config.yaml
n_head: 24
lr_mult_qkv: 0.5
lr_head: 0.00476
MLP neurons of a small language model. Each row is named by its layer, matrix (up: input weights) and neuron, and shows model dimensions 464-719. Each number is 128 + 24 x the weight over its row's rms, rounded and kept within 0 to 255. Numbers have three digits each.
Before each neuron's rows, "fires on" lists the tokens most often at its 100 highest values on Wikipedia text that the model never trained on.

fires on: " a", "A", " A"
L6.up1132:118141142123155168147142116121136122137138156172137086119130198096158103111111124158111101146134180117170150132138136139123156109137152127160128143099099133167124123139144128159110180113127142134093096084124112160148156103099147107103104167107143114112133121135119140129119164137114128154171107090159097151081112140120134090061109122119133094107108122172177127106149099094178155119153130125141126170095075142122156111145109135146128108142144107143132138125106130148098072116128146090138115102137125135119192136119111136106128116120099120133137112113133116116141166162147085090165149136113179128180128127156124084118133139135168091116114148206121094131135122098148098125157162118145098154109112130120097124119098124118113128147131127108172132167126086100076123138133162

fires on: " M", "\n", " T", " C", " north", " K"
L6.up871:128114126110126137101137147154131141107093126103162121144139145154183145147140118126125133138157120146123135089116140129139117158134112132151084131121076116131132111109089129168109163109142130120094117137120088184151131115147089118098107142124098142149116139125107130148114140123158123119123161117130170085127120124098143082149144103121130132089106107130168110118080074119120091140157144112134089155124116168130080164139073138147141135090145124117124136103099167133123116118137148131133123096132111098147165120118134103098063182098072151076134098154138112176133101140094124125141165146139128112167140129126159152155118173102088138118146113178124143128124139123157115179119113156170089115145112151132100078128159141135108104097114161099135089117096143127110100147085116

fires on: "0", "2", " |", "3", "7", "1"
L6.up2832:171113154127115113142134112135166146156132137091165130135081106112136136137109137099100130143201116132124109142112085115103165146126091131096155154143109153106157141136142148153142119136109121112113136120146173105157142090147135139180118122129117137108141108112115189115139113090082144170112164168173165131130114162152125178108147088127131110119101105100174137094162115145141162125101151126092105130137143145102122093146123139110144086121196153106114183131134115161140161092082104089166128125131149138099093132126128136114166136117122134137107132134095109138127131139133131152132145127115154120077161111147111104128125135123071138125128154101143149121126066101159104170161083125185127166092143140149100171081095114105106144138145131117133107154079106125095124133139170

fires on: " |", " p", " fl"
L6.up1006:142097102117095160148098109090120131077152129124130148145147134115130168150135132060135174135176148157126119105111113116112155097140126184126083121068136193106088127122098125133092142136144147134121085118130144181155161148122082103130125128101137107141120131183186150147093102070164128112166141163117101137106131117152131165157125161186065139138105154124152125110155165137161113173105142162103111137119116132136116145117125125098145168137125149126114136122116114168105128154104118120108118161120175104116116128133136084160129121087126153112136123157180146118135133132133144157139097128133165138133119132094119117123136123102126125109141118114189175153175133115174115094130150102105147173126174159139154103150115104116082116144148117130119139113086151179139146138116148

fires on: " |", " to", " only"
L6.up53:132089074056093133084118128149149155106140132151155105134126122113159171102149126118132154130145118150126138157129160147141093085153140149098144105114121176094136122168142143137125107134170114120090103124104182160137164124116126128098119092191123098159150145147101090132156115069145150132146110121101167156098074127137148160149106098170133121110103113141134142130104143104133144093111081163102084150124112117138148150165152157175109114123134127109171150120149133180123134095089101138089148148132140119127123136110121133143086152130116162125145132108146163099123122150125102109152110107098154072192077152097157161123130158114085129157100155112088181159141120106085124108172125103114119165131137165128131100140094118114126131135147146119129134177115133126181114132147113

fires on: " a", "\n", " to"
L6.up2511:132128122118112142156100152148119156119092132089145086067078162075124148107134072125097111115135138165119122110147133161140111115157139162147122133148131151131089142130111164146114144105117166149162116124113114123068081111166129122087144115154112073104104117064128089138134124124154146157161148173144135132108137123126128111111134172099136123154157132140142132151140148114139134165074095115139153141062160166118133145139121084105105136135139116117136141131131102180090118102123142145141124091134096132095147133136114108117077088188146135105141141113179149144153123136176149097075148172128115126180105104164151104085101146166138102148101108116121136146155136151142119139140131176123118145183172108120095128118165095121097124131137108128147144157135137128083125108114128

fires on: " and", ":", " or", " a"
L6.up1615:143114168109099151102108123118155141157104136138174081138104119140122141105098109133140147101159102113094112130119093116099153141118119147142112106159091153095161104109147118115143123170169122149122128110120116137121167145112091120143098122103126107107131098111181112111098103104127157118149133119169120147124101132120140145143142100137136123123119162151174112127143095093134141176169104140117145149062099103131117134152118121112051157129151121146190103128135128131092141166100143145168101129153062081122114143152112100148114141143113135126152092126122150168155152107093100134101125117126139089173084167092183111130114142186176127114142120114128144124112110123149101137172107120136131131113176153155138148141137096109132129148151120127123149134106121136134167140117134

fires on: " and", ",", "-", " ", " of", " from"
L6.up2735:150141180106131147169124122122168127095111106142111124158118137176101097129081124132100110085154118126169168114123147136113119138135115124157147111116154142147119120157112172146106143103145136130146134079151084121121156104154134141148154147131124120132115119152129171164099147157134127149123115158111114109142082146112183148124160146164036133099122129157145146116089144157191092113149135118154163162048120148120166128129143105117096116119096081161131122085111098113073127086128131158132124097124132119095144093147106145120139131078127141124135116139078107172142150106143150117100111140139181122148120193068139178141088161138150099134167172112140124115163134147131131077130151124108107127125144158039110135101144144164137136141093130150163142125145091115167117171143104

fires on: "–", " –", " to", "-", "R"
L6.up2025:112141144123102128164123110146132122105172103097116118106075126117091142119155101131106155099170134104138093123161100136151141115178147122108091150126063133110126129107099090158138103109113126126115150125114127138100109128123137106111141117093166101151152209137138122140121122127111128151124133115124157185142171145119124137113127095109159093123128127093160099124144105118106154151120109111128126162109109093111097104136088130164080093118112152126137104109171147153137122147149138112123093132119137112114104122139096095164180131135127117134142076140138096124165122112150079125210133121108171098118159138096108127155112125149134142080107100096141153113111134128150141177104125125160112141131139119124126157154108125093164120140126104127120141160079098113120150121143150

fires on: " (", " ", "_\\"
L6.up972:151133114112106093097115124126168136074124120102130097145101165144159130116082143141126114159145086117146132111078111117097159118143094169126090092110135137123131078152140165125141139130142167151091099119097111158100133148140102116151075069118165154087143139134163113154126126112163136129138160128093140149109103135171186145095151159119114129088120135203151097127110128145185137157121143170102132089148118108160109123140132117134106158143168138160131112088101120158127109132124125159163101104118157073144109109160129105129151108131097169117141159080185152150129143119102106175095111143120113083121083120124111150140113107105123074150151141161126191160154116128101097160146123147123096150123116156120131136159117123141110120110154126125134114131132161133133153137134110

fires on: " ", "-", "_", "4", "+", "as"
L6.up1869:191083118114170099094160152174087119124128147139111054081104128147154107105155110127093094114098113168142121155161127162164134134140158165148096154159122119106103096145104097133132143196132108124141103163090128137144161143139153199143149167156134143126138139136140103142141118135078138107129106119180128149109117117109145129109154120074168089139131125089106100117130146122118111130085123112099130114145162135125098124107088126096123095128138154148137133134122164121161157128155141167104168089152147151138124109102172080128161122120123165137136160132120090141107117115176149132164107167112098138158109114129123164113128173119138136106131161174097132128157131113159122146098088161129149110118148153125130130143120098120143096085087134118177147118107115145113087139076140

fires on: " ", "Ad", " O"
L6.up222:117127136103134159143092120144127126122108143104135093092113102118144112138118129156123158158122122136133153163103111100119144140136151138168120098147111157158103157106105158109144113130188156115100155166118134101131122119144130134141118173121113119136107132146147113119135125114083130176175117116108131114105132136162158115111115146153139089152114158118096126096136095118123115117146093079098128146091125132062152169118112156125132118102128118136125114123092144122155131114158121127139094101122153120120079140137154121130084116152069176176121129093130107127138113133114142138129126101137105156120086113141091155134138122112129129141192125156148171136154108131185107161132148149187117101122150106132158141149099101101112115124132124115113079107143110119121132178147109

fires on: " as", " |", " of", ":"
L6.up1258:162124103118107148142151160143151079138122129112152085049117133128134114175139104133128096064127131144191119129104173121127116121134100149121112139118155159105128157121098127133170159140166145118167126096128120131096133118144120132144168085126092137128146102120108131109149128086095162142149087119099155111144127148103148124122130132154159133156116118090166129134130104113126137142117075093121135079118106160128144157127078146129106146150140137192123084127115155139142134113150135175129142125129113148131108108123116114151171169085067134155159120104130135096169093126119126143132144064105162148152117122126121127145081121143103126164080092155157159135131115125158102108146175162127056131105162149117147116137118147140132141099142118127159159132145158160180127136077168

fires on: " to", " in", " after", " at", " of", " for"
L6.up464:140118145089126108139108133106122159135123108105138134141110128128146119119123121117114117134093145123123108125103137140154092080155164126112111136169111127135135148166114136170120099153133135104136143071099151122154117120157115071147103102142153134131133126152128141180167071112091155157093110079133135099107090135110165124097154126136085098116153155092159145129115128105123124162126123122099152140120080096146120124168086119160121120118162144138162149092158119152131144146146093163123140148142124093094100090158118126144094161180158107168184112128099110132138090142158125096142142152139140094147116150165119086128149099192145082111137099113139166112109115117145137113099095117138125134127117140116109093125119168159143153158115116104141136168105148163114131143117110

fires on: " in", " had", " have", " to"
L6.up2829:112126110122148161124075129135083135145085127115157069118166148132106122113144141116100088114158109146123114144156105109129086063148143117111158131143116124075099121115138104162141136139105147131105073157136101113099119131071126149094146168132132162140135119111094159149146119121090158126137188122163126162099114117115123119149116136141126142080093162123173098103097170134139130175100151129105116128112077128123098149083111111168106099094124110106152124170164154167131096124142160102165092109145090143092109140131102170150125166095138137121130145100196143111117101113150160118127120120098154136154130113088110126121147132097117102086152137122142133160147136102152118159124136114114106139157145101132145158130136133134124156149113157162130153159141169119151150146082109

fires on: "\n", " ("
L6.up1730:109111091068158157148120129112156140089143115136158121083122085131098132121134130160155157116135117156108129087104098159088106131132156114135103097125136190139140125116152171129107108134132130127095086125098088127140162120125093102169137140117119126114151140148114133129159115134110115103132120122105163104125097117094178114116149150124157087121126151122124094119150142116135096127110122097122119111118097113111159131119095097123085147137104158154094115135113128113091060147178183159148145116120154124170155101139100102120123120132107133105115066113176139157116118103160120117113128175135147117170149119106135128106105187107123114107151145135096125146124161144117118146098159118141130123109137139130085167110160105122083104066106130129130123145136175126116097149136138

fires on: " to", "-", " a", " as", " into", " part"
L6.up1504:122133107116133149129158109110088138113104098077162116100113138115140179157140155122083138110142112136158096156116106131148128099173152129147119121111118138102052144138124146144146099135161127143139127106106120131117121148148132099120118148105183108133120157093079148156079109130099110133103124115152129157142166084153097140083176148113104157163096124114137114153137158101145121152118111138111124138135078077131083136130122115112102117108156114127142099116127109099145129146123123131177106188152138088148130182113166122158137124093123133143131130118108056120115105127136094128091145102142113131129136139131115137121145159142128107119152088132171122129107068106171051155104074115116111129112118165148126118101104153093105134122145087128104151124105137162144154126137158

fires on: " |"
L6.up1344:121108110123084145135153137114134091107124106099097098140145156116143068145135126115150112103124144132163141096129124135137128122111135136143145126098131156116133153137133113137153160137118160126134147133094139116134141086136084149169116089170134111158117110124083145158128123117127158128165177164126118132099113100127093160098153105141067138147092144180119093077128160163126190142131102145144095106137108137164149097106105169095106121105117130134134092101144096132153114129118174126100151131128130118105132113162141139166119160113075105100160118105141154145127128143130152121111114131111108083114084091085130129135144147123085134130134132142113179151176144120154106133120164135142123157101168143101056122127128150115130128162117147170152139122110126103112141136132144

fires on: "2", " as", "9", " –", " that", "6"
L6.up1871:093117149104107136138139127143109109132131138087119181127070113163149165095121113144085114120172118136135125151100150098151143124137131126138115180113106119084132126149138126128123143135162147155133103150144117133140162092137098109164097191129140171144123146156134126161100110112087146147145111152140142154105102104122113132120122157106123127102127113144182106127114105130165133135140117129129123142135151115120124110145122089125112102161134146121094138124119160092134138162147086120146158130088149149101142085143119132158152118117143155131124108104127088113138071098113049172159176121070105108151129163093093134131123170095120167176111104141130131138107131129135133134158150136153090171167096171141140104129135150093133100137162117155185135125080130146133089098119117

fires on: "\"", "%", " \"", "5", "'"
L6.up2645:129139126149094152161117122135121138129147169137115159164124104177124168159141099118092131168172167143123126143114088092125145146122163129138108141141125132105163123091161134126182073177116106095151115142159139140145120108143094126146075100122165124107143093151121145153128155060145127128160174120162098133104119132116132081097158137109103159106140141141167142127135164104094124127106135111129123139102174149136106159113133104158142124116168121120109122109146082137149126140111124096112111131169105089135180127085114119170187109125128063153124109166077118096130149127094104147144156119074137116141137149173158104127139081157113090130129110106130109112122101111153142130134094197133145156132148154133143113118139141123145108151121139131185157126103127121133145110141080

fires on: "'", ")", " \"", "\"", "\")"
L6.up1363:152129125090119126147095099097124139140096088108161072124158097133151154136095100126107125158141093142100139121146091118111148098102131121141112129134131149136131135145138135130132083156123112141129089115153088140145112123114174105144104135157139107123129147119112090132170140135149135114140185151148096154109109094136147117141175103130097161125098109136139143110121128098126100108122102183124132149125127134150157135148109135172102114139114166155134148138152154141189165139183148155096081120161117108138143149090131120141145113114141113112115120130131124138141136138157105133131134130123128113139143171105112132145103126125106154105103094131140150156079128081127119097154124141145112136150128126136169169114124167140129093117101075101123107132112126125103162125096094

fires on: " The", " Best", " A", " An", " La"
L6.up84:144097079110132132121111118153132172105152129191140152105118133144152106112123124110119133123150077150120133097092149153118158111099144118106124125138136103121145132146161111051144114152135131106157111114141115088126108100110145113128081104137138126139155151129108169137157166069157160135095151109137135078113103179113178152119106157175142130080109124133131163093124197111109141115109132061089135152139130151111143142112166111134157131078162102149106154090139136112163119155124122099092112165148129124168108096113121112168112139161091161113153089168167161150196095136099096136097170114114112063146091132123160138143124126138124117144117085159138113140110115111119088098087138120122141121123128116122107140140093155082103125115102135151093120129129118097076087140163100

fires on: " |", " as", ";", " \""
L6.up2995:173097140131132153131111149157122117119119103122105182094124102123131111095136114146102097121124129131126098123131106112111156111175133134161117127162118137122083123183136132179115078116162096103104123123085102077169185109150083120113149152085168111136165121113153169112168103119111152135110158135093153163105074073122127115131137088122129129104123104195151135113133089114161133110147118116117117111131159169121136155164115110151133118129129125130119107079125126150189144099114104129156125125140096155146130115087101160155112113117105153119122122138090094125151118144106141127135159159113117131135123151149110125157139096113114114145145128110095135156147103134145136130139156134123119147144131127126094120167124157097100170120118129103138169118133134119111114113111118

fires on: " an", "an"
L6.up1212:116123098091107182142129101088145104111104166100152093118130076147139164122117097118091124153117132195097132150119135141085124118112163128176098120134157157169186128127126142094104096096149114140106089133146129136139170079125136120126126145118113123115122117133129108128141151139117129122148152154101147088088079085114109128131139149166135146082131124127108112103153130141138138133099113102156138105107166117119141114132102129140124101149097145110115146134097094172130128126122114138129108091124120139127144067103165146138101138156136164102112119147115134141119132120113100129151117082125115135164168147124141074152190160121095108138117101133141148114092140120103111117105159118077105122136171104141143149138188127112140103125099121131078128134131157174132148143160108

fires on: "1", "2", " the"
L6.up1736:131093069128118117148140142110125144128099115178178114110141125147100123139116109144128139145124113114109136129133112132095165082139145157118118106133079175105150085148135114105143120129142133117172140120115140154123156098125091156172138094142126136053172141078145134110152145168150129142136145125111138131106147105088146159110177148151126142093098130135180125146137116120129129122119106130146135081122082127119148116136115113149092137137133112118135157122170095129121102115129137092109124116114078131140120107106142111119125150099121111122113111125186130140151133138123099118168111123091166060102116131123149129127150100134101090145153131155128143117135143111114133102132113141114140118136170160105135138149140108102141127144114082128136104162131069150130104120076105

fires on: "-", "–", " to", " \"", ";"
L6.up2396:145133119133145147130091155172131139124097092070119109085112114146152147125127109138151140114090114128151107117126118137158128102148140081137132099147134144149103156144107164170121126108181122117118134122130106120120141113157151095124157130141149187153141107078139118144101141105157114154109115093089133135147106091139151134111119095128149138084111130110177132120130140052158138142129140103113090111075154154097131152135122115125085140108104125118138095126127160149130132112170154132140094134104131120159120131117127148163111126166091098161164128112149105142150097150137131143148130156172106144110134181142157138125105120105106115124152112182136118173117193132128085116135150123128091122115143093118163115105138160124143152138116115154167163113124156121118088138125121

fires on: " (", " which", " to", " as", " would"
L6.up2192:153108123156123131100074143173110141123135076150129138094120121134081107118132122166080107134135152133152164172153099148091136113112146175160119125166146161124118135093142175117111125115169076113114106136114086134112151149121091143126157195136154118080158162143129135142131124138099135168129110099126131146145112140080085120106141084096171089149135100101168114140137137148166120103127155145127096094091121165110147100136139101144074128147103111180128155155116129146123104127122168109160120136143117121134086149126185142145112124119105165101089126121122122125155133156144097147110138155079128124119141126108135076107136124147118068091107127150145152152125125108083136192118126176099153151124125176101118164125102109118097095137124105168184135133111115134082130114145134

fires on: " a", " A"
L6.up676:127138134098126147154137130169109126078112115117126098103065149107168103124096110149085131168147106099139137099117096171075150110115137133128121092118114118149136174144138112132138117135130144139085157114116109152122125099120126083097136106133111129101107089134148099133130129106150114186109136105112078141114074073118133139137161128131114134149091155164157112118159105120118125099113083139135145153131107136134108114132094129073134139127069123100101089125059138184075138144118137118138094107107112132107165127111132110164093139155121126105148112140156111124135146175144153131140123153136138106137117135179099108110144145116133097145143148155143126143172145129145117124110139109174158157155144094112110122150114123116134107124127094114135129146141143093110160129129114

fires on: " the", " American", " received", " won", " defeated", "Professional"
L6.up394:160133105119139133109146134111154119083085141117114097137129114209135092157126138130106144143156124115094131091114100075086138096099154141138142101148138131122116100124164140114188109098117127161131113156124142164126141135116119109102120104147165206134103158121151128141115116121085134062107128085155160140144104094165170184079098146138112123112144145140162140157100107128135139165103145141122145121133098130115164143112141126109157102129137132115127095117104137120136085128125123149127077128110128114109107123112179147135099148140084157111141132144164130135080113132139147104106150136129148122143117121153132129105103081141112138139111153173109161103095120116147100129092150160098132098130099158118119131137162095131121117117111143122149147089166159120133139160162144

fires on: " in", " as", " to", " for", " and"
L6.up1373:129097132084125148116153101105132141132104128129172146156116099110112088150147157087110107122138083123156107118114101132083128065172126169114111131132101108133078115146154174133112137130134144138092128122169154124174150146161107120135127113087132130117138147134157087117109126110108144113133143135114139128143110106128155129090115102114181119163105139159139132124115153143103129072097113156080201116125126162138178158119099150141093138118119100165119122118128129136138134159109120125153138145115159064145148114117103144164118143158129159132162132146115102174103126132166137125090107152158176144157113166104161078116121122153126087104175113116169135115121148101110064100167120109134068104113116119117094117126147155129070117122114145105125150112143136143163160122095122

fires on: " and", " |", "0", "-", ","
L6.up2773:135067121124108150137095094156081122123152113114187153142129138128105153133157113158114102113135125117125090100114113123103119057117125142119119079099134160122129107128150178127112136131142142132079149114114089184144104067131123101101181142104138109099149157131171134103147109112114128135095149124128166155104095096097131132102136091114116091102108136130152111117119188167130116128062120084142124121100119166119130128165120124169076148104132146145156137149149132116137148158120167145120125124109110132110145126085081120145091103124105137099167127137181131133114166100136128121140089117109122102120038137113130095098128135150154111135138140122073103141104178112138098130164127103116123146121175141122126142139096149123140111130097143145103148163145116127133152139136142

fires on: " an", "an", " An"
L6.up2493:154095127108085139166094133111145113116119082152142141097153129092130122144145117155070104154155125168136123136095122120094143110101142156150088134151175164159142137106122189112130152157126106113144130144147128101154132088113096147134120142077136148122139156102131137113120109143129119122145141141145099132101097124113170132123165166138164127048119105104144129116112180119079118151108097084098142140115131111099126180143123070164141140132131124144135123111106169154095134106149130154093119143095101124105143149141119145129070087123106147094150094114126091122104163099104102095129104099158139120092119118082159081133110149147145116120121122132108180119099077136153129113128161169106122107122123108117121158181127142123142097098096154130140181113115178095140115132114133

fires on: " "
L6.up2482:121110120111090147106107138137127079134074081137137110123132146136142145119107110108128120127095120106153125124129126087082116110142090088116099140124117151156144135196125170128113162136165136149127145144101113109136147111155129124107122149150106138111148134110124123123077165142074112093156114144147158129093205114151134170094114094198103130113150106092140093127161155117154154163143123144110144125103128124114168104109084129172107131114099112138109121169085140155112134113143109180113134100139169099178105172138125140121120132146104138082136127124183174117135094119139170134094150120116144105099096104080133129134138161095126153176187140182161147134177157123137069120104128108144103118137160083143147165140145123100112098092143111136094114131164162108160178149123125

fires on: " has", " have", " Be", " had"
L6.up2334:128111115091129092122163098127151092091058143137126143101125131106147123103159116112135123131167136161131174137139130158149118092127144127120139172138126126106135118088117132122147157134180078094124120147165126153112140135165142093104118121150118168166151149137130155150156138146093138151131122110148127134152147152135147115090140151184123147065150138161155137093111114127111138126132102123093113147157100121111139114110122113134089099107160129090130172128159139180083111087142115120125105141149114146103149146097123145111146153086155160140127114153139127097151069167112095137134151112119126110165116087110131116120113146090125117105104121106135110127149095131139110126104112128135146133154136116112156125112091121117120152125145106141114147136125107113103150119132104

fires on: "2", "3", "4", "5", "8", "6"
L6.up1578:146136145145138122147084122118139089125139125101116144105142133118123181152125154114105103142116165167107128135174166142111120152097167148167118128090121191120148081140138134119109173165148129136135130130122096094136093118168137108094125161125075132141143121083136119123138132125093115143118110157115137105148135167118120125136119128137103126117140095161133145140122152126123105124099169113118134136121166121089114169146131115172132125115133070146100140112109130150084143098145142057126115156092113151160134174141115147105095119160120128125125125099099098127116110138138104144103137164115145144146135120147193114121134128092121153091136086115116127151114126118165134121141091107124140167105188105132137135115136120108109150136135140088142102105100125141077121120151131

fires on: "1", "-", " main", "\n", "st"
L6.up2993:120114075094106143151107113139132095114136069104103119101096140192112140117117134117119138121103099141140123144121176103107144133112098149129107094176140088135168147144085162139103107156116139135125086118122114130105094103161107095163114104130113087114117124135123154151154124093093165135117118141135137094138137103121142106093121192164108121097135120087132109124097109146138115150113123069161159132115090101145125127121114145122122128110120132156096121132126119163108123066146171153131133090134128141144134146117147094126152185117120094112137123104131120147165115131121141154108138134149171099141093128122108103142141129131133135104141145131138131141120138145104145144154150114147142151108197094105123141123136129133067114108153138152136108134144130145153115152140116

fires on: "0", "1", "3", "8", "9", "2"
L6.up1835:147091137158115143163134126110141100085142135106056125141112108101110139113110114145127149098179108151127158143100148133147146117099194156108157136089077103155111146120139134153182120156131155119125116138151150154102143093149091124133111160107176121150116180148104155140134143079117134116168122150124118130149104150128111145115131121117124093135119135117216098099101150114171151152098123108094168105108099121144154086143119128136147143111115139116132094106121130110145095160107118191124137107110115144145147117150144137139123108128119144125127110120113139111125182138118123104137158131108137097089137162137108110115167112198137140118163089132135124142125148148148137103123155111138088153099137128131109118126122092124128156138090132112140146163068124097172141134105131

fires on: " to", " for", "'", " of", " R", " in"
L6.up1400:114070143123143121138156124132120137100122114086125146152136104116100169167144135095111123128119108117131146126114117102134097102118134121110069099101133111140107127117161139136127100151171128154085138154139121113128124129143133103136134136096159130121117086161175147159140145119117126151156183085101145119087117108123138108105079126150128089101115121152134103110157115094106079134128151109157134137130117121147143171143108104134130102129133110105172164163138104153146150169128148107155108129088145090139084100144079100128064120155087154110145099111154107109112132127137148134139136187116166118109122125157132109101155132162135094153159127158119113114091111099132129126168162122144105144160145161133098115191143167124096108101127153097123127125142133099133126127135108

fires on: "1", "0", "8", "9", "2", "3"
L6.up1727:077148121145121122125158146142144108120148108110146144153121172136102150123174149190112182087146134124130102156112141128112138093127140117150112174108100144168128125159183117162150120127155136118149128127164143111158145073136127111143164158151130156126094113110117101122112131126103158127138125094121139146130118165159136151101128115125120102145099121087124104138094132165130144123131157108087100117125107155070107122117119122122159098137126132151133161136121182139097125126140162103170122108108136106150119130122146159097087116147092175125076118101117150083152088155118127092158173181115126160131122102174150096152160152131133118146111107139129140133100131125144096090108136101136108148138133138111135114114164130104126113166106124138142107171112115118072125146142158

fires on: " a", " \"", " their"
L6.up2548:108124097137155175112092111138151128167108112121131080108114100137150116142146146122145063169109097167121123160125105131110140102123095161137119095149140129174125117163131121119110180116132148107064120146144111161134106078145122131132134109153114092085116135167098126099104109127179143140130172161139120166095118131084131088136124145091158065181114114142193071133112100121128103139157132174116111084085112115138138089132147123105096137108141128113191142086113140143095102139117173142167112114102095117114154170116103115148068099155126155131136165133158122146106137126116132118150139126138151105144104171126133109142148119108147120115167116152113130156150132127084100097138169140161115117132149109132132101142108098145149098117134155124181150132121147143112132093115111

fires on: ";", ",", "-", " to", " by", " and"
L6.up881:103166135089144149058113124121152129093140135152130135094114128123175138113153114105098182123170101114095122092130107084118132127147119142117101104109132131118117138163130129129163116080151106103128124103126162138111169120141084138106108138140153106162109120110152200171111108137141154140130140143095103094174143156167155153093166106121114133116116135140153124135108166131121130151105148083134159161129084107147124141144126075176149123107144093166167159067130130154119143085176165136108129165135164130125132116085109140133118161098092162112140099084124160134114129153149136140104101147138138108109128151135113159117124156108066136145149147113092134118177126105119090146101143164151117097107132117114133137088139123127100132146157120140187157118099114097090149145131121

fires on: " an", "An"
L6.up773:143124124152167123121122116158131138078117106102140144127114097096094156091123157159090159164137085170158150141128144159152159092111131138183114120135158171151144109132123143133114113139110120158104138148138157153105117116142132108147147108136149169116136129128154127109139111126114151126179138140139113121133103167129117124117139130180144076118144102119104103133112118111101099097090070082152128086070128141112141164127102089173141069114129137154123120090120143140116151085148174141118099157118098135143123109127161154110111129143096161120157106114117064119149131135112129113133110070134123067137129126099148121171126179116126098113159134123107137147108151119081100118162157120131121113102175123130110164140155159138099138105110127101147131155146177137125079094085127

fires on: " the", " of", " under", "'"
L6.up468:126094131086144114119103150142101125112115142151105104130121102122124141101115130126187147129110071118124100116153106126142121059110115127126095115154100143141125094120134152094131135135139143129113128158134130133131124137139092109138116116167110139072176130137116171183146137123123134129160135131124139110106099102127152122120126139176143081081122112122144154110159094114158143143118079121130113092122100156127158110137112101133083121149132110097151100113116140149163093161125149097148108136111146089145164166154108142172150117109111090149131094201152173146151113148118095140153126108139139129144116162090141115159119156145116115107129173137142139115128112099135136110175138180117132128103149132106113134149110083079115153132114134149124139110100108113149153152094107

fires on: " ", "-", " Marino", "1", " LA", " '"
L6.up2978:137121143091128116110103126105088113083154138123139125108134128094091136107157087130100128154114121137084129114093134151134118123120102159114101129141166143125110136092142143129144094098179106144125133129121123155226119123143141168124099160100121152077132157120134153153141153136127137088142119160128152176148127106105143160118113100131140081135119136121106131108177114135138137148112138164136124117146096181136135111111140175139115065108104146143126139108137122107157070116139147151119132147136107111122129103104126159192108165125119147110153152178146116112151110168128104165150134128089171144142104123117128173146172150154111118128122129117098093183155116133129142124129157163151130120170128144137128132150118093090127062159112168092114153164159127123106112124124160

fires on: " an", " given", " under", " t"
L6.up2169:142071118133053088108128109124114148126108113100159110102094062148121129122107134128114063138089147108120127127103144086073125129075105180136109120134144156124134116116128147145105127143147158088134143114127140155181117131144078114162165125130119176155104161138118124155137149100121131117160150084148125132114104128102145118109114138167143204116135138175120120097129115133123110137103080065129125087127085172111195159147104138106081119108109112134159141136119133152120119108141168133131119170119078124094136127174115148142086143108116079144129131104125124101166139112126129123115135107153087107149145194085163110134137138132139109105117135152121131101126130115149100144137115138101123139103155130128130155109115101093127118080131148148129154121122175129161129113118084

fires on: "–", "-", " long", "th", " short", " "
L6.up1288:153106126165152104153110127136131149148107084113135083069099139146176125168129101162132182103183117158089134154145125097142149101141112191138095112168130137101108141139134114145142135140100133109134163139121084137128110096146118139161108132134126133112130107099119156136142167147091129101152137175140142177129089148131153144146152073073159122111159134174103090111128182140140120148107105139168180149107117145092123148086055132102128114106120119118055101145134084116132114109164122132107125083151092126114133153089118146127085167110100118141130111100150125157133073122103152120092158132158118144108129135151133157157150198085090091119185093156142111136124135137150095138058147132110126130141125105092138144149116096131143123129140106088131155130162143100106134129120116

fires on: "|", "-", "2", "3"
L6.up1122:100081123152126155146124111136152125114132130083134147116126114093107105159140116128111153126143157130145122124192089151081152139111136115105128156130148176132136134088139125128146162151158136149121080131142122120167148150145099124095144125110170127140139116137160166112128113140116123127163187115076151130147093135147130157067159139144099091092156113148137142100104154116178167084113122094118176109111135117090130142125143147152137082134161127124094163157134108140115169134142126113117101087116157129091108153120169101133083116098110124122169106124150118117130119157170150161162148143110119135122113083163123139117184135153090157119138113118129163167095122117160119134124122112121142125119129118126128128129145147100111172119160140108130098126086114121087138126093132